python train.py --attn_scale=0.177 --init_std_down=0.0548 --doc_mask=false
MLP neurons of a small language model. Each row is named by its layer, matrix (gate and up: input weights) and neuron, and shows model dimensions 0-159. Each number is 128 + 32 x the weight over its row's rms, rounded and kept within 0 to 255. Numbers have three digits each. A neuron's up and down rows have the sign that makes its largest values positive.
Before each neuron's rows, "fires on" lists the tokens most often at its 100 highest values on Wikipedia text that the model never trained on.

fires on: "7", "6", "8", "9", "5"
L3.gate182:147182136066150160119135110116173085156106140121190176107154111141098134122095072075146122158162137080081118135121107107112121147165147132073103146166116106052119106166112054091137119212132112131122133070177131100152148120113152076188101086110082084158125126106068111163151097152109152118220158149153155156096157145152152140155120128128131074049189140076103083116077138158168164106092132163143147128142126088135107136153148097144175152114143142163106148128113164168116083112175096
L3.up182:113145124090162098153100093112112129175103168119124145106077101133079105146111154161175109121135095169155104094156131106118170111062127115100097139173152119085117169151107140156147135140193109099076119123157106148113150160147112139164204128091041142162143139092127160000164102158099145100137137075112112087140173161191134125139169064112171130133122133099110127117143091108149138109129158059145124151107194113106063077133146113064117186123162165098173152134075136122126149113117119

fires on: "0", "5", "3", "4"
L2.gate632:128124092174118139120157072171158089127156105110166111154112144120145107103114121192152150143108108084105136154078104083140084125098192155151107125124106125183152182189074085126098115127174089115169114094184124133170101181059166066125129064108215194099110123108129167175140154104101076144136113100070134106183116131132111112108176180128058080122134098123130093110139154126134195176126145162169132086091106135135136163096132118125149108134114096095140131146126130142066194114102129
L2.up632:114208105126173168090141136130173131171101090135151133131110141121189103160170167115155124096132104153147198103141140144213149082187130152140121199137105080091099128103151129086102187077169123152134165126121128135121060136116120200152102149095087150181138103085043132089117113116129143121089137129162077107142142147113137113107164159094153110107102092167142085180127116101108092179110141135163164137104108115112123126164062148120058149111140122090146085199128131074102139068117134

fires on: "1", "2", "4", "5", "6", "3"
L6.gate528:157154179114116124143109127153118140126117141117082156098099158139208142146154108089131145119164134131074119166073116109118104098090144088167057104129202141070102149123148165083058146090131127127112145129119144134148055097147130137091167111070046097119163080118141071146127167180142126172158190101156146106100075154197141174125176141160097089146132138109081077134146095100196150155141128173126162133080168104132103137152134115104144151077074114083150162140119138103080132121169101
L6.up528:124086194112053167128074126138195097126142163149143148134123140133125132122134109157133130053141111146100144116141124099185111171153156199154122136116108178158181127122128124104138097104164101127125093094112155114128098098133142118113193111135102109073135109136131172160121114127148158124086173141149178142136097128140148163055103082134125058096173129125142146150169088140123127081132159112151118104037053159143055185099140171077106087105143138144077137166110061180155202145121150

fires on: ",", "–"
L6.gate302:183121180090115164121175109095153108140085164083158194093171130188107064146137157072127219125157167120141163099134132161139185152106185102135097154078142153098100155108133117108088159087141108155142127100141155140153140148172109151098140092087097108087090169161170155056127150141166147109138086173152130108085095136127157089093155149125119151117189132121121142108175111080103134153143058142098160072166101125092110157157099099150097175145205131113104113099161172114118069119131134
L6.up302:147142130150123131102099134123141150082082073120078110108115172098179191156109061154126169106117136139103134158113168185109143167166199137143147091144165095128077129142135130103107146086118134139087168132146178162099188147119129130173207107099123111152073166102172140080094125175140133158095043146207187168107208120138126122148142100100170161171101066146157127121119108092116093098141126153123119108140153091150092156163160114104114161147156063144155124151140136100129146176119066

fires on: ",", " |"
L3.gate71:208153139149122098115172077142180151172171155131147172127092167104122142173138095103150193151126116131116091148101138139159115154156164111187091152119123080163132130194116171105112175140107126146136107143164097062137059136115157095190109096115154121112102093100096129160129149149144150088147110147083164151107109070156095103150152132096129112171104178124190108111147161177121129130148076156119184112089149200099016202116105104095113158149161103115092137109147127161133159147140094
L3.up71:075109099110135120159086126185177160127172171140094162144161156094157183131138117131140167112132166113094150120134111148174157098132092070124115138144147137129168098143201134138161121111170177127153111114124134063120111138165166138098129087132089165099165136135214165095101157090121137171154183086175145151111173122154081108174140153084056141139078139119109163132184167153102109155095081174103130083145117092144141143120081123100076063121108107097111103124193183161127103130039119

fires on: ",", "ism", "0"
L7.gate464:178149148105085081116162069145145160142152121091135118189102148152117107121119113175137187126121137108116112168124133080134160106178171182192054153160162084108123144149089124115123132140130130091131183166136097120133098165194138164141112113110152139080074137063131183122118084156078149130116112140087194140154149119160152108124105141157162147154131116110189145171205048135117095109113083118104177148109164102165093125143104142152119154103158157083131174093166117106193165118160054
L7.up464:101165097168086146124188138066119131109089100107122157146104122104146120100143133118115097048117134109048132120143158210136153144134073122148135125165153130135049134123145150126153174097119101142086105160127127087095161142182157176183150107154135161098170124104053195106145116071115112144080158149150125129095085133069108084120160164159150150127123137143143113164177125135165224139120192098116088110108119098150142122119170182114113137050084132091146072159122138102101159131146154

fires on: "2", " ", "1"
L3.gate224:153130161148105155139097147099117137053115170083164139091202147156138162114141110144131064176090157158090146209156118102105120205154196124115175114137087166103125164106131112087195098095080121093169135180085140125171136072099117139143070093138085133159153138078129124066089170158146123122129144147154113110124099160184062176127097132176091061128120147169164110153147123141174179116109125099113095109063132086098127135149162165137148086134167129137147138141115127118083111111111101
L3.up224:132163163161046104133131180076111109135184118100137146181106141171169103152106059193074099129153130154051099136135165135086184088155149161125139127148083113131160140154149196114148108152113117115120116146100120082121176080123111134137147181127128113161110099113187176130144042115126082137143123141104147103137061080138091120140113115129171154145131125092155163104161113093144120102127083085182180119117164110151134160118167088150143123072205102154083108139108172079138179138077129

fires on: " |", "N", ",", " (", "ar", "He"
L8.gate181:133140123084105129159082111106132140117092141091101136148194102171147122094144161108143099129149046140113111117098151089123087108095195187131090195098065126162136147125114148089145145150098122115093150078142172120154120138134099132087177137068145100143085139130155107110137159126137100092123074102081161185167116132123071036154139108112119087091147110176110089114120095163079125106138107131106142101110057137077124200115157122151197136095081062124162124108207152124121151163124166
L8.up181:140100082180099083104079148191122068077105115165064049200051123123104147134112174100104159176119175137084121157064136138130149131150157130145162128143165128120188158133154148133119134145200132128111156123127143119133151212092140116149142128090085095101098165110158109127116146141170095145135097120122092120120121155132156173131072131134138129115144097163143117107143110083149115140104154208134107116123159110160139126123186088180090154160205149200088135139144182123120122197104152

fires on: "0", "1", " |", "5", "7", "6"
L7.gate421:171090118110138111127100126126142152159085149118064131132123117110125164126149134098144124129079095114117141123086119093188048173117148164119159126133153180154118087153087142109157097129144123105164172138121105094197092091134091116181148111123172114125157132129178127079151150092102074159153108205154146127149078148080171177080145163098105112185159100190086067120129115120102115140175135161113159120109136089070064126213120182127152143138125188079145155154123106158102210140162123
L7.up421:090164129181066140089127102120135121174047141142138094105104115084171112103066122120154097018161061121123115103116148140192131130114158111133110088149139171166127112132098163110177117140142119089198093167090108061127128134172140115117144082100114109097116130189127104162154085112121197130114121111130171108076080118144149180085129123132098154134130123113123075117096120129128101078176115152176138139071176172097162169101074160134116127086104140163119096152159110133171157105191110

fires on: "9", " ", " century", "1", "2"
L8.gate466:111154149094157207144207136090123133124132134121120174134116081125150118073179120117186178121130140179126103190182126160181195122116113110155139121140108133131120125107147111142150130109078143094144153083170123107156148129073062160136129144114087100142126188099137124111160116127113144065095121105172064099092145161141149160148129214121114153085080133172159143146075093123160165128111180152161150167194143117143137070150143111168091086117108133190186084178150125094136105074126111
L8.up466:133138129089130161108115147148133139086133164133167115082109054127137117143130119083133097190087109138123127106117122119090146170095135168177115167175094130110117134160100161116106184124105102200069169171123154151146168134148117091156110131124111061183133131109122107124185085194113066093152149168102115166103125091157115116035178158114139131155110071157139151149159144056040126082116102095154127113134134081157167171147133109108133146171130123122080100133100120100088054125075079

fires on: "_{", "–", ":", " in", " |"
L2.gate309:138168127135085182157129143078137101176159129128121103112131169116139072083102120132130123157094181114132098191113096079112158157113123114205121128133114159135082120140160125172139151089171154141154168103189138099191140126108109068151150088085150150117111079074099130093144151126153157150187164137114093063136140137143131146122133157134144090192129172176106107117156178083087142147154101210107181125121186062074101110090108105164108171160139098100084172113103123160152150203137125
L2.up309:126149158114126061167109111111108081102081166113121027143121129156058073118161122138139137109204168103089107185152084184054109130113099154097200157112122120074104138183109163081133087105136114126165149110161152099106176138094097102107135124155091113159088181099092150195135116165153118151172122143069104107118141089165153097108137139133118126135138114187107104119098121043117152159150142158065128121122157125135179132070142146095120096118142116134115131114109166099099086172158157

fires on: ",", " in"
L7.gate465:169175164092106146118131151153146170107149105120159085084117141169131093079124153132129083198075117215146161177138094103154134149143103124104096165065107092114145150153126165192115122092156172113143194128144136140162150119158127165116127141164211101099109130159156157122088121113094201155127114115118159115096136115118118156144153152164153151159182163120168191160195094093102085170115166185115147150171130175148151110149204094141150079088091086155122143150115126137149123117196139
L7.up465:154119181079117156110098096127155058157066104101169117129163148112130140145192088105150104145105146147110085139158116186141064109119167132156202168111111133118118146178124167106157104116088086163150128166122187152120145116086081102186108089218127100150147149144128174166143139152177171135094108152116120145106136147200212129141115181119154124094143107149139127112127125104114071115106173116142186148109140121151126159116138129118131199147226094109143077126082123174113107112168143

fires on: "2", "6", "5", "1", "3", "4"
L3.gate195:221173131142113135158154138128098126153123165131083102169111114102153102126204134128097185118058133154138092083088103150150118081085150072133133129075168127120135094120101184108181180149164117141099097148149078111136151129106138088114181102136105118134104105230179129130147099128070128115193173161120134141152111158094146068187143130144107168183137076106122092144128160146146113157132181102120110174087139115163120052117104126129145157146163126156116174111115155122110101153151048
L3.up195:181111142155165086162143126132126097122092172145082119109094104122091173139116157166188171117052154155174063117136139150150180190116133125115134125170098113104101105179068183153127134133198048115141080135149142145153131138133096135106134148094038133171136142144136105107159173092134139104137167125173122142122108140082177060149156139130139167147085088084113113129153085089171094141150122137107095178165184168123095071128093176089131104165130172179102127144091129092176127127143116

fires on: ",", " |"
L2.gate494:128174142125153108126142140146145124146163127171147139136174074124109144135168145102086147117110092109134106173071161134088087131161176162148081176140105082179114123147114117137155139145152126168173132097122077123158157178081102136119125110059184114165105136074127147116135152145127062136124174162103150137127160100149093111148196122122111116128142151125226114185122126038162170140097167104179124137183112139111110075145075172144085128150194058107141124178108139138181091152157193
L2.up494:155150096117134134169135104124129086140084153163138122110148113102130110116152132122102171117103146096161096120142123110148139130142139165143095165085112068145157105158175140135121065132107089157108161177149103090129063172183132148116174181107132110124139125159142134162169110186143070172162185117132131156106153112152085126098106177146106138075190107144216110169113034052123093122068149140130188144181149151146135121168110136157063158127113083110066144188178086156135111108173129

fires on: "0", "}", "2", "4", "3", "1"
L2.gate355:122140101154096077079152144132130119119185190136099101128160111155166087120177134196120119146144095164128150154137177147169164142092137119095099130100085164126161206153072137189170098143153096098126123173139142119174147168154091161141137149092137085108125126161122104107055094140166112170129199148089152086157103097120111107138158152109112166175144081140167145161190117125168122145098172117137174176138125183096067159161144165139148116129114087084072221145162120105129126105092096
L2.up355:093099118126180139158124119176119142188105104163085138112055075093123073145160127132145116190115070104180110171124109142110136103099090135132106070148054133158082079186138129145170085099123178137148164083135142133129128169127151084121110127123097132066138150119119116095117128173096099132115187123120140115179117121155139147121083162057175100139095078115150172143103110187087161125186142136112106166139132092134119119142084162127106178102050105101179088157095062078114155167131100

fires on: ".", "2", "1", "0", "8", "7"
L3.gate256:160106140096152182162143128145123107163149220094131175140144120109118117182113115077147136105159104146127103148139125063165229177144162088149161110098156103098082155110103115116159095132085093100106092146165106103154102180104148109128079040109162148182140130090110114135173095150112122161095155130147123136082110131095147158150118142131135101081086122112140125125146165149122122122082127154117095104145137138144114129158172114231117116164090108181088154155154145076078146122088023
L3.up256:151179143200121115162110121156127151113166137139147145114117158075091168124143164098133120121125107144150127152172160134122127112128126164154145105162100153143124166102103198132061067038072086088040141160148134127070113128130097119119196195099108128160142084080135081168133091187102098117133112172172140076137086151120102166077142159126124154058138109147135110149140077114137102091141101115210104148096151175114083156128183158135164141117153117106136132166163157103085162133117092

fires on: " |"
L8.gate92:122172130106109133181102085095167151115153080130152166133181157098164109117140098159136134144095113082122106149060150118156116103128177109144132092105063143131130125148110120110145153155071153174120150175141097025179071156113110136138114091135113157050106136152073150132113148083139131066093112099100109109131091167190084115117138102160112062178135173121091058155115121110097152144157176131160126091156076125090052102134178135178132140127094130088121126170112106116177106114187143
L8.up92:165113179160149039131118171119139063075101123129190131141112105188125131126153159164160162108093109101083140150144109146129118140174154109149109089102134147082144091081107151145100101143146124138124142018081118120149132175109128168143110106087063142131126154181128135102150102200139090162167140104161143079123154086178139118080208175131133104133152109107129092151115181149104161188108145139101136141070119115131144168114077114086168181109124183068123139121163142140165135091101165

fires on: " P", " L", " D", " V"
L2.gate380:108123114135103125121174127170093126078159118126178105155110072168102105166071103117076148105110103099105161074106163159206168154091095143127142100137096114088106114072174189104096117113158085100089195092122139112153180163143099152126099125105122124130168122176161104142123125151118119078142111115133095072158101125124167179100130072139148131090119169079101144126130143135180099227090137075108112109134125165078088138118140083154049089147149170157140151202116111139169132116084150
L2.up380:117126095102112159118190131138119121090170069123116107166145114118078079126065125069188146111082140107170150021079180069130168150122113143151135137142099120195118111170133136172151136121155117107121162149122174140129110144150115138161130163155193104112163122108098055104160182111140136090151112218119113128208071155138157195093070138117104135125126114134159070158116112135135135152097097091147110119189135099082116116102141132148136091149164112138161123186145077142108087113120116

fires on: "9", "8", "1", "0", "2"
L3.gate65:210148150136126077127121127134106093108137166123122167145087174122112161104221141145171150121113072167165109081147123136118155102117144163157099186149144123105159131179140173102165140159037162120127131177162137046108091153087193160182171141135086110110109148119081109115148114152113108141155133160159115078082092143110153123135165149141102135107114154209149168175194117090170141137136184104158127137150159120146090096131109155141121122163178089126149183113092185106136119185138130
L3.up65:158110107126149081114122149164080189108106141170154144153114134116092127060130183182118147163130151154180132143129152086161157133104143142124138144082170139128109138162113174102167154100153119148116124153175073141117093116153150131144104137160094140144082136177148117075193113143073185150143124110156182106180174213096166126139160120106130139086107118139139170080117153049128105106131119073134089174175118099110127089179073095135114125106118066153135122098123162095026179094098156

fires on: " was", " is"
L2.gate468:133104093053099051081143125095141120081092139125132150181125076115098138137091179144181116109116104133113135135126103085128132108158144113084162138119121148147113124148140127117233196135110100126192152154148129151109156089082136134165080108141146094110143101177100080140164120124136134103126136156073084078072088153131138122097182134106077098159168108133127109166105117182186180116116128131154121121106115105105136183193236146137139118104117137134147172102116196108165176093165099
L2.up468:101179064128138055099091122154161143120104067119122134155175099093112132154096137199069104098152134092142193163152127086177138072120121138125137105153116089075134121171105132142123127109077130159111171153122140115099060103140175113146171054071176146112144138125142095147132155093148155112075114105086174070078106150101153141125156063139092147136078124085131119183093100193175125101115164155185123154153118135155123146128187100142139161161117134105112137103195141085176152127109101

fires on: " |"
L8.gate157:121145137195123162169120083126164145154139098132101167093154142164131112035144173207166112177089111120140136106119111053180142106176138105070120129071133176112145111147139095128176110125139125127125134121123078082177083121126134183159086166166157147061121118149111195126119136104136120160185109134108098096103091149129052078125087138112070145161096118131153107139080118108104092120122101113168132081111159097142112158165125105162124132187100131138097140129157129158130070072203170
L8.up157:068097220167112080150087144151136159110108111120101124111142099163130103126180174129160108129125104093150128120158132085165059079190090105092142102094070136142093129093167137132124123051139132155040140086112078110184088140124149128146129141178147201108119199185092149084127111108147174071121124139135173121105111130167065132069098114098096097186133107121142129130070158151089123144090116094131117168096128150111114130161106128139183137148106131124087162110161153111170107086141147

fires on: " |"
L2.gate557:097141173127130168164115131169136166134099160112152104082081128104110122120165124119088164137106116106167082182106140090123092109152165093132141150172118087138115165152148131143169106179209149136143112135132146127166134130065099089129203163161110137154144152149166188084115125097114104142220125180081129121146166140148176148149110085187070113133117125161213153145136112164076179174114155082160165115131137135105124140157130145083102143186166068194164119100098098083108148087127164
L2.up557:170143096121210130127099116132134134120117083173131110099140150162090135124124105134155171113154129126146101124072146129047101170104136163102172201099092129237149104112110153127129102139134143191176156159138080094168119131106098111139130146138168126171138168187123117136109158114221090162166129123158179175197174088107074125132160162133069104133132132138161087068099078140106191162114170115154155135114114194134141158142137135100082133080121087131092104129128130148131169107118148

fires on: "og", "op", "ag", "eb", " Ag", "p"
L6.gate237:109104118112140104136151126118139156110178152125199096204122173209138168114100152134131178164160144135117107139106136140114135161076189121110114116166108171089085133109157106088064114070131145130142155108166163108156140157107101176144111101113189161121153130103111161156136137061065073185143104126106083200161155152136145118126115201096138085110131151129116115165100155125146192180145121095112107175108102140130137092169067122111125155140100158123191116119107140075070184133182168
L6.up237:141097092141155109116115058143116112066121101124133146120095127169125107150120123120176146113166106136149174135099174069126113140149178111115112085167106182107114101060155134167175094140106148195142116124119155131191137129163124105123148169072103169094076125144110094199150116114122142207131079139103151149127138142174095113108100082137200119186078201105133156095159085128137125130125190091148135132071064190181093080148121193151144098126134070153095117139133140126144139094125091

fires on: "0", "1", "9", "3", "4", "8"
L2.gate108:119129135153069132032081113078069110145180135122162107163136119130122115106157143110169115145086143178109158176119180161147135118129156143119125175083146094102171167177069135131140152137097139132145117107147080091161174121108103110166157153168143157139102148177083114121066114146155108142142156145134108138061069107098190110159133167109107102078136033126141088145185139146153115086034158067113129091111126140092132092097195178119121110117148114156103158128132124098175131095107109
L2.up108:130113065152114167149095174112142116139166129130166073138099166163158098107144157169122153171131113167105060160146108124133127133101164160195123087108151177137174150122138140200114111098153139107135115126184103129127148199070122084160145126125132089093091134158092091117168101158164093141155197097148097102101154135082146085200105147060146120068141094193174116151173163166082131097106120123173082163141152090057171129142097132139092132146127167142181172113142119115149184155131125

fires on: "1", "2", "4", "5", "0", "3"
L3.gate434:127122149100114090198177110121122103105122207114112166153114092089136120125116114108131136116104042131072102133150154125154150130181178106173142066100107133138125087126046125134124121150148164070101136114141122152173095113009116134166095087119108145140078110135133116155180115121056148126128111135176152083138098098125136151118155096116121103147146154122169114057069145125141137105133178094141139065128092171119094132080116143132137148128140124098120167123061199137135073095199146
L3.up434:145160120132116160110119147104087162105121087132173150161134085086153090178165152187152158161131111139097137127102130174135126119090113089121178110154144156081134180130121156127119091145096101158078122183130121144091126141119097144106086121108131105118175114132142125195115104128086104136155074127112105078068089179122190142140158118200104127097121078152205116174096159129145183146180126109130213088055125120081186175141124102142089136059163136090136147132099121061111106106173076

fires on: " P", " p", "th"
L3.gate24:124158125105078124121069107174109094169127126068082167154135194107097122137123128121115072115096126131107140129121200048094182134099114151142110103104121106119162173124132120159110127135117115173090131144157105119146146105084142157120123057134085145104101109110182130137147096145176085109076132095136061131088100140143102154134143086172092120123115170102147157142205202122116079172072143084199119128132121166105065100148123157080092091093134134076112155137167143214122127118068135
L3.up24:095103138071109160091170143147092135164106078124060156059128166129096140167101128125143104153064101076164184088087149131093116100104149083185140129098147136100089133118179079152105132139172070114148136130098105108119150177159163147114063086121124099070125184169163129078081152122137105066112091143087119158196143209153091206111123153087125115157142092101143114134122120079154130093133086151128139139140156115133192130142178156109117119138067157105152107131131179109161114134102119

fires on: " |", "|", " r", "Ch", " gu", " sw"
L3.gate180:150134120166014111138154121116174131126127102138131107107117098171119150094136163086138101074068097174140169108132085183139061155128148101138177131145096132171121128159133152119092186147154205162126074143080123078138125050118142186156080111088156157088185093138145097129155060109139119115147159153110165127153138079169105132116182123166124082135124172160103081133096107135101112145144150165101111122104141074159123137162122069045148177127136121123109167097130161090154116132117161
L3.up180:151135143090164155092150164188105119098131117130132162088085178151162133118209125124086163190151109073188149140124112142097132122157138088125100082147128167130117161105158161121185116130108133117120061119070111117128130140123078110160109096153160149089144138157130207107114057110104123066110139160131190079100121139077093118098139092180074149095115078099097072126099094093123135146166148123069133124132121151177139102139150085112146102173106156043087152130084181126106074119169142

fires on: "4", "2", "0", "5", "3", " was"
L2.gate181:188111102109126146105120081128183095173122192106108151100159115093160152130155106129204112131096109130133165179103109100119095164095160157124100137081051139147132162166078124125143123098141115116185180143043145118137104118089150084134108106112142109124170134073144088129116171137183072131128183113108089114104083130178154114116139129106122045167122121131131100142121159121067145151195105175113146105124121083093140170118159171132142150135131105091130134055092140143178212146197111
L2.up181:123122158177135109102070104183158098130116108066120148087165104099096145167062081118161130069121164070111162142109138142156118099167149143176127097082140151118138105106112143135118107173182180167141116129072123122098106139098160123098126055137117147168218129112113068121170112126158076189104109096092135097179113132139165109104137123123151088192156086119131141166082117117102079161161195188110177120108103154169153177094159113142166151086104168127106147169131153178139142140136177

fires on: " P", " D", " C", "g"
L2.gate396:127152131159093111104143123134065143114130115125168151084105056139123113142093118095112116167113085158071146176114102103079098171138144103139058106137071167101189143123158133171162126092146131156066131066119148082171164154141187157137100110136196116131132150136159226197140119070096113108114081092096137117108087120151165150083122070122135110152123166144113087178135128180141091138118114098126134181148070098100134171135120155128130086131103090128081170075136083150084159134174119
L2.up396:104107109116100082064101157125123149099147154058118087115111152107087118186107146199119122176135162176178106072097113096101136088135111166139110142112073170178090116161119141145109117111126078125171185174078103079132108166131172154158107085083170072071097173115139129135136089137139104162115087146096057121154083128131152202131079100174159069132145122069069097152166125160087138149130134124124110158172135148104159122098100162129127165139183089174159088121164150130122153115120118

fires on: " |"
L3.gate529:180190143144130125098147097174160082080185155143222095158122144113147158096121086181056144151087147104041071121115172185102100118167121133125131133155086070126147153178132079162184104167117153099167146129128107111132142166118075114161055088171136135134141113122132199127128144125140124188124150157118108136074136092140155122124159139174076148137156104136130150144161103137098138176112122111191114098116149119139123159174167137116117097113183087125160127142100130132129152109141223
L3.up529:162186163151106088123184101139153192156192105073118102120150175164097173185134121077145134087120143169149168173089108145143186159095096112124171143156119119129143080150157160167064135098121177119120119138142114069136089133182132171111153157088131137101184108115117115134077127118157117118124150090084120177120164148173120152157212138153135131128111121110159139149095109124091148214109171157205200118097117102137087137118137140158117139159152137106118139140135116141160127041070093

fires on: "s", "ly", "es", "its"
L6.gate384:120152100146114147098130135123114119134094213161164115153111105083111123099143066164154126140114125116094110130185092109080073133156139118133070135165148170139131170075092113127126157109114160106131113133121126168130170126130133104105126104139125153123175141095103127112171078133142160105103128172106108086046151145120058152165100110114132071091123143096145103142137182115162123158171129161161161193120158124081128124160174094150131172082101082035195173192061195094067131153095149
L6.up384:127094113118138129125188144187189121155189159137123132155057155107086198115133110140161090023146170095184105134148134124122128145094119103104149131111154092148169184150130110150177130147151159154076166163070139103143149149131125122094189131143094190208147102164131121173170142100112134126177100109204147079109097181111089115123121153145067105143110148173108100108079142122176136179183145135169116114143150161159144111173138138123063151137101131126164137181114109137147160124130121

fires on: " |", "ov", ";"
L3.gate194:185208121132136124155135188105095109122138081051129090157090085108095158134163144101177110148133123159086084160142158174223113126077127164116150122176091095128148134124148159123155145102137099136156151074085157149181165204115167140192127112135143123118125130090125130103152145128130039106164142082051092148114117107144139087103122166094073107145130132117152187142134091099060156126148150120108126108145159177085120129130137116071164126128158121129138169149153075184101094095096128
L3.up194:180149182105067089107131190116120146088176107162161111053155150147093131159167159098101152100084122085152152160110153113107132144148105130077202202175078128180139144173124136145179092095143131172146165117160149120107138120121131149163162135095098148120138101159074137163143127141147191174093099126095150132101164173156162066134098105149164141148125078100172107096131138147100085117124104093213161174171158146131150129106098154125090200128159126132158155107185121156177117089120156

fires on: "8", "7", "2", "6", "1", "4"
L2.gate168:145172137145109166153161124063151106123174207144132196133141094145181081066158121129118091109109127122127127170102124143173097195176154113131111179157156109080086147085111136140189067126110123128117106133109057133184131162168090098077130118075153121154128159162126101128126092073130101095101155125179129095127130108137176141120115156069108088076119127149166117155104096104134133170150130120136119085100123108083065112166151129136170175159135145105091149173164119105073156143220085
L2.up168:123085124174086193135160151127115117122104150181081177122095106104185109134172150111124070120175122069144167109143087140173121144136133176129124149156158171183122113061140109155146124079112133100074152137148148160156083141126172132090095106127149083123156177081197068178086083079151099072118105078125165175127093107125207118173109202136142123092147124106157115153142135126140151114120116103112125074108128153108160130087134142164129113099059188169129112131149127140093185100145080

fires on: " |", " |\n", " at", "\n", " feet"
L3.gate157:122141213113094206161147110154131127087143077144155131124140107135133120090205111092080122056086093104067100125123110160120068135074140077130115093121164106155136082155088126111131141121150141087147149146065121132110142111086089164137156115137095148116158076152140144136114123112159117115142157137156169100095111143175102132137165141129138125124096134196186103132131157124104114224167127084087038086065149172088095119120161053100176095118153097169116132107143147126163151091144140
L3.up157:121178156101104118108116115108126033129087129061171125120143179086159116113133114094115160104061149123109069159139178121124114145169207140164134134109196145114169152095127124141156111110098062143138104084126122160154147131146101107088140131118159090066161171095153145114095078144175081159147185123151149129168070134126110128078110049125123110151153111135114130107154107097098070134112099128109100171132090121135068175135046119111160118173113112165140128171175151069176142127079153

fires on: "-", "1", "8", "2", "\n"
L3.gate172:102127126092126091097144139120114108137108152135119107052162092143183111121086119119121116089090109168146130115130092117112102192125119115097196108142080183106130103155057075113091079087176151042157171142124155143150116098076116080184113143091122108164131152147135072112154074117151098159146198111101138115127113110068108077109136143113062118173135181122109089133160131145120121118133076170175178153142102140096125166125159117154130167151123027142123062147159116158139153120182116
L3.up172:151053141119090149128129085137153115138101099107117063070122146093165107178159100120106090142135104110174125155168148114191139141157087098165026062115092079159092103118072148156139102087117174147121049134106140141135069100112110094108096194081164086181158127153158086079115105090093139166129127180129153128156126125070163141075138141110148137128110131116133129159090124093148112076144147144087082132173099112094109189138163106123119159154127102112136160195141151115089148167138102

fires on: ",", ":", " of"
L6.gate530:149163128133105119109146106141160158169063163137156149152173137125148173089144092130103112152134084134125153158117104119190106135110144081136134163120110185093099113111142211100117084162099166139122176122153100105147163161099139135170102107165183117166166141123159113168119140169135157123127100177122157165193060142158150166147136191119119142079180121130102088134117129103150124132158100056101189122113100101104114167158210121173147097096043065120096121083177143133188113123176177
L6.up530:095132134098130161088146136145139066091093195079122153145192155107164115155160085098115135105129161109049086123130091132177119135067116155214130114130117126130161139100151188134128099099188175127151125115087143136163105111080134078163164154144165119121152138066129129154157149140094162133121081187111150118172122121192135087156148109127132125123147095113078059132125160086155136165129097137107148102181134138120170138084094035131086115152120093110079122115191142149177148162191162

fires on: " |", " back"
L8.gate197:123148182094129143153148104135124153095150115122087099137130143162073155104187186115127158091075132111088094112091125106124063132096132075114127137119065161098094076142057169166134130090102116141188106091067095057158058091119147164095128116087160178070152035175109171151101175171149112122144114132079176165122121128138082116096171155135091075126120120168118098103136090145124143167091156154114123117114168136156109118141190173138144126138112140116183141107127174152135076122123147
L8.up197:111135138187132108135126143141115152095126076171170193157100160135181121098178171104069125156121117087095126155099162214130067170150111087116160176082094137135139114087156127103167154092169083127097146120079114129157118136124110154212122172081107132126109106121122180115124102084173109186149132090115125147142083138107091098152095124102200115154149108099091154165151114165163154178075104133074105182152126132114142136094184138052090179181077094114104112117160138137143142142139139

fires on: " P", "P", "ang", " sequ"
L8.gate614:114137197090098112104134086083066115160115146139086155132146163121149137116143152160102123110106118150166109110068147128079142142050118119159130170070098156042083113121134160149127102150145102145121146091079169073199157118073125147112083052107126156121118115077104171100113155138108124132124120096096166084123123172141080187152135041150142123190128154111102150119168164099132147202108130168109150123158073123124058113145158114116138112149150174137174063136102109128079125136108153
L8.up614:145181096143116065094112157077140101126092079107101120104108131082121100140119135148109128192121074093154145116124152127084140105125145119154146172132126131149107076128151146122144099115157124128143099110164125127108089115130133107168071060168185154164141142100176114120135119072108087128171162118074064144106125085115089158200129104056099121139098119138125146167189166164139122037136139108146139141179076141184160103174091174134147236151056116141154159136163154108111111167124128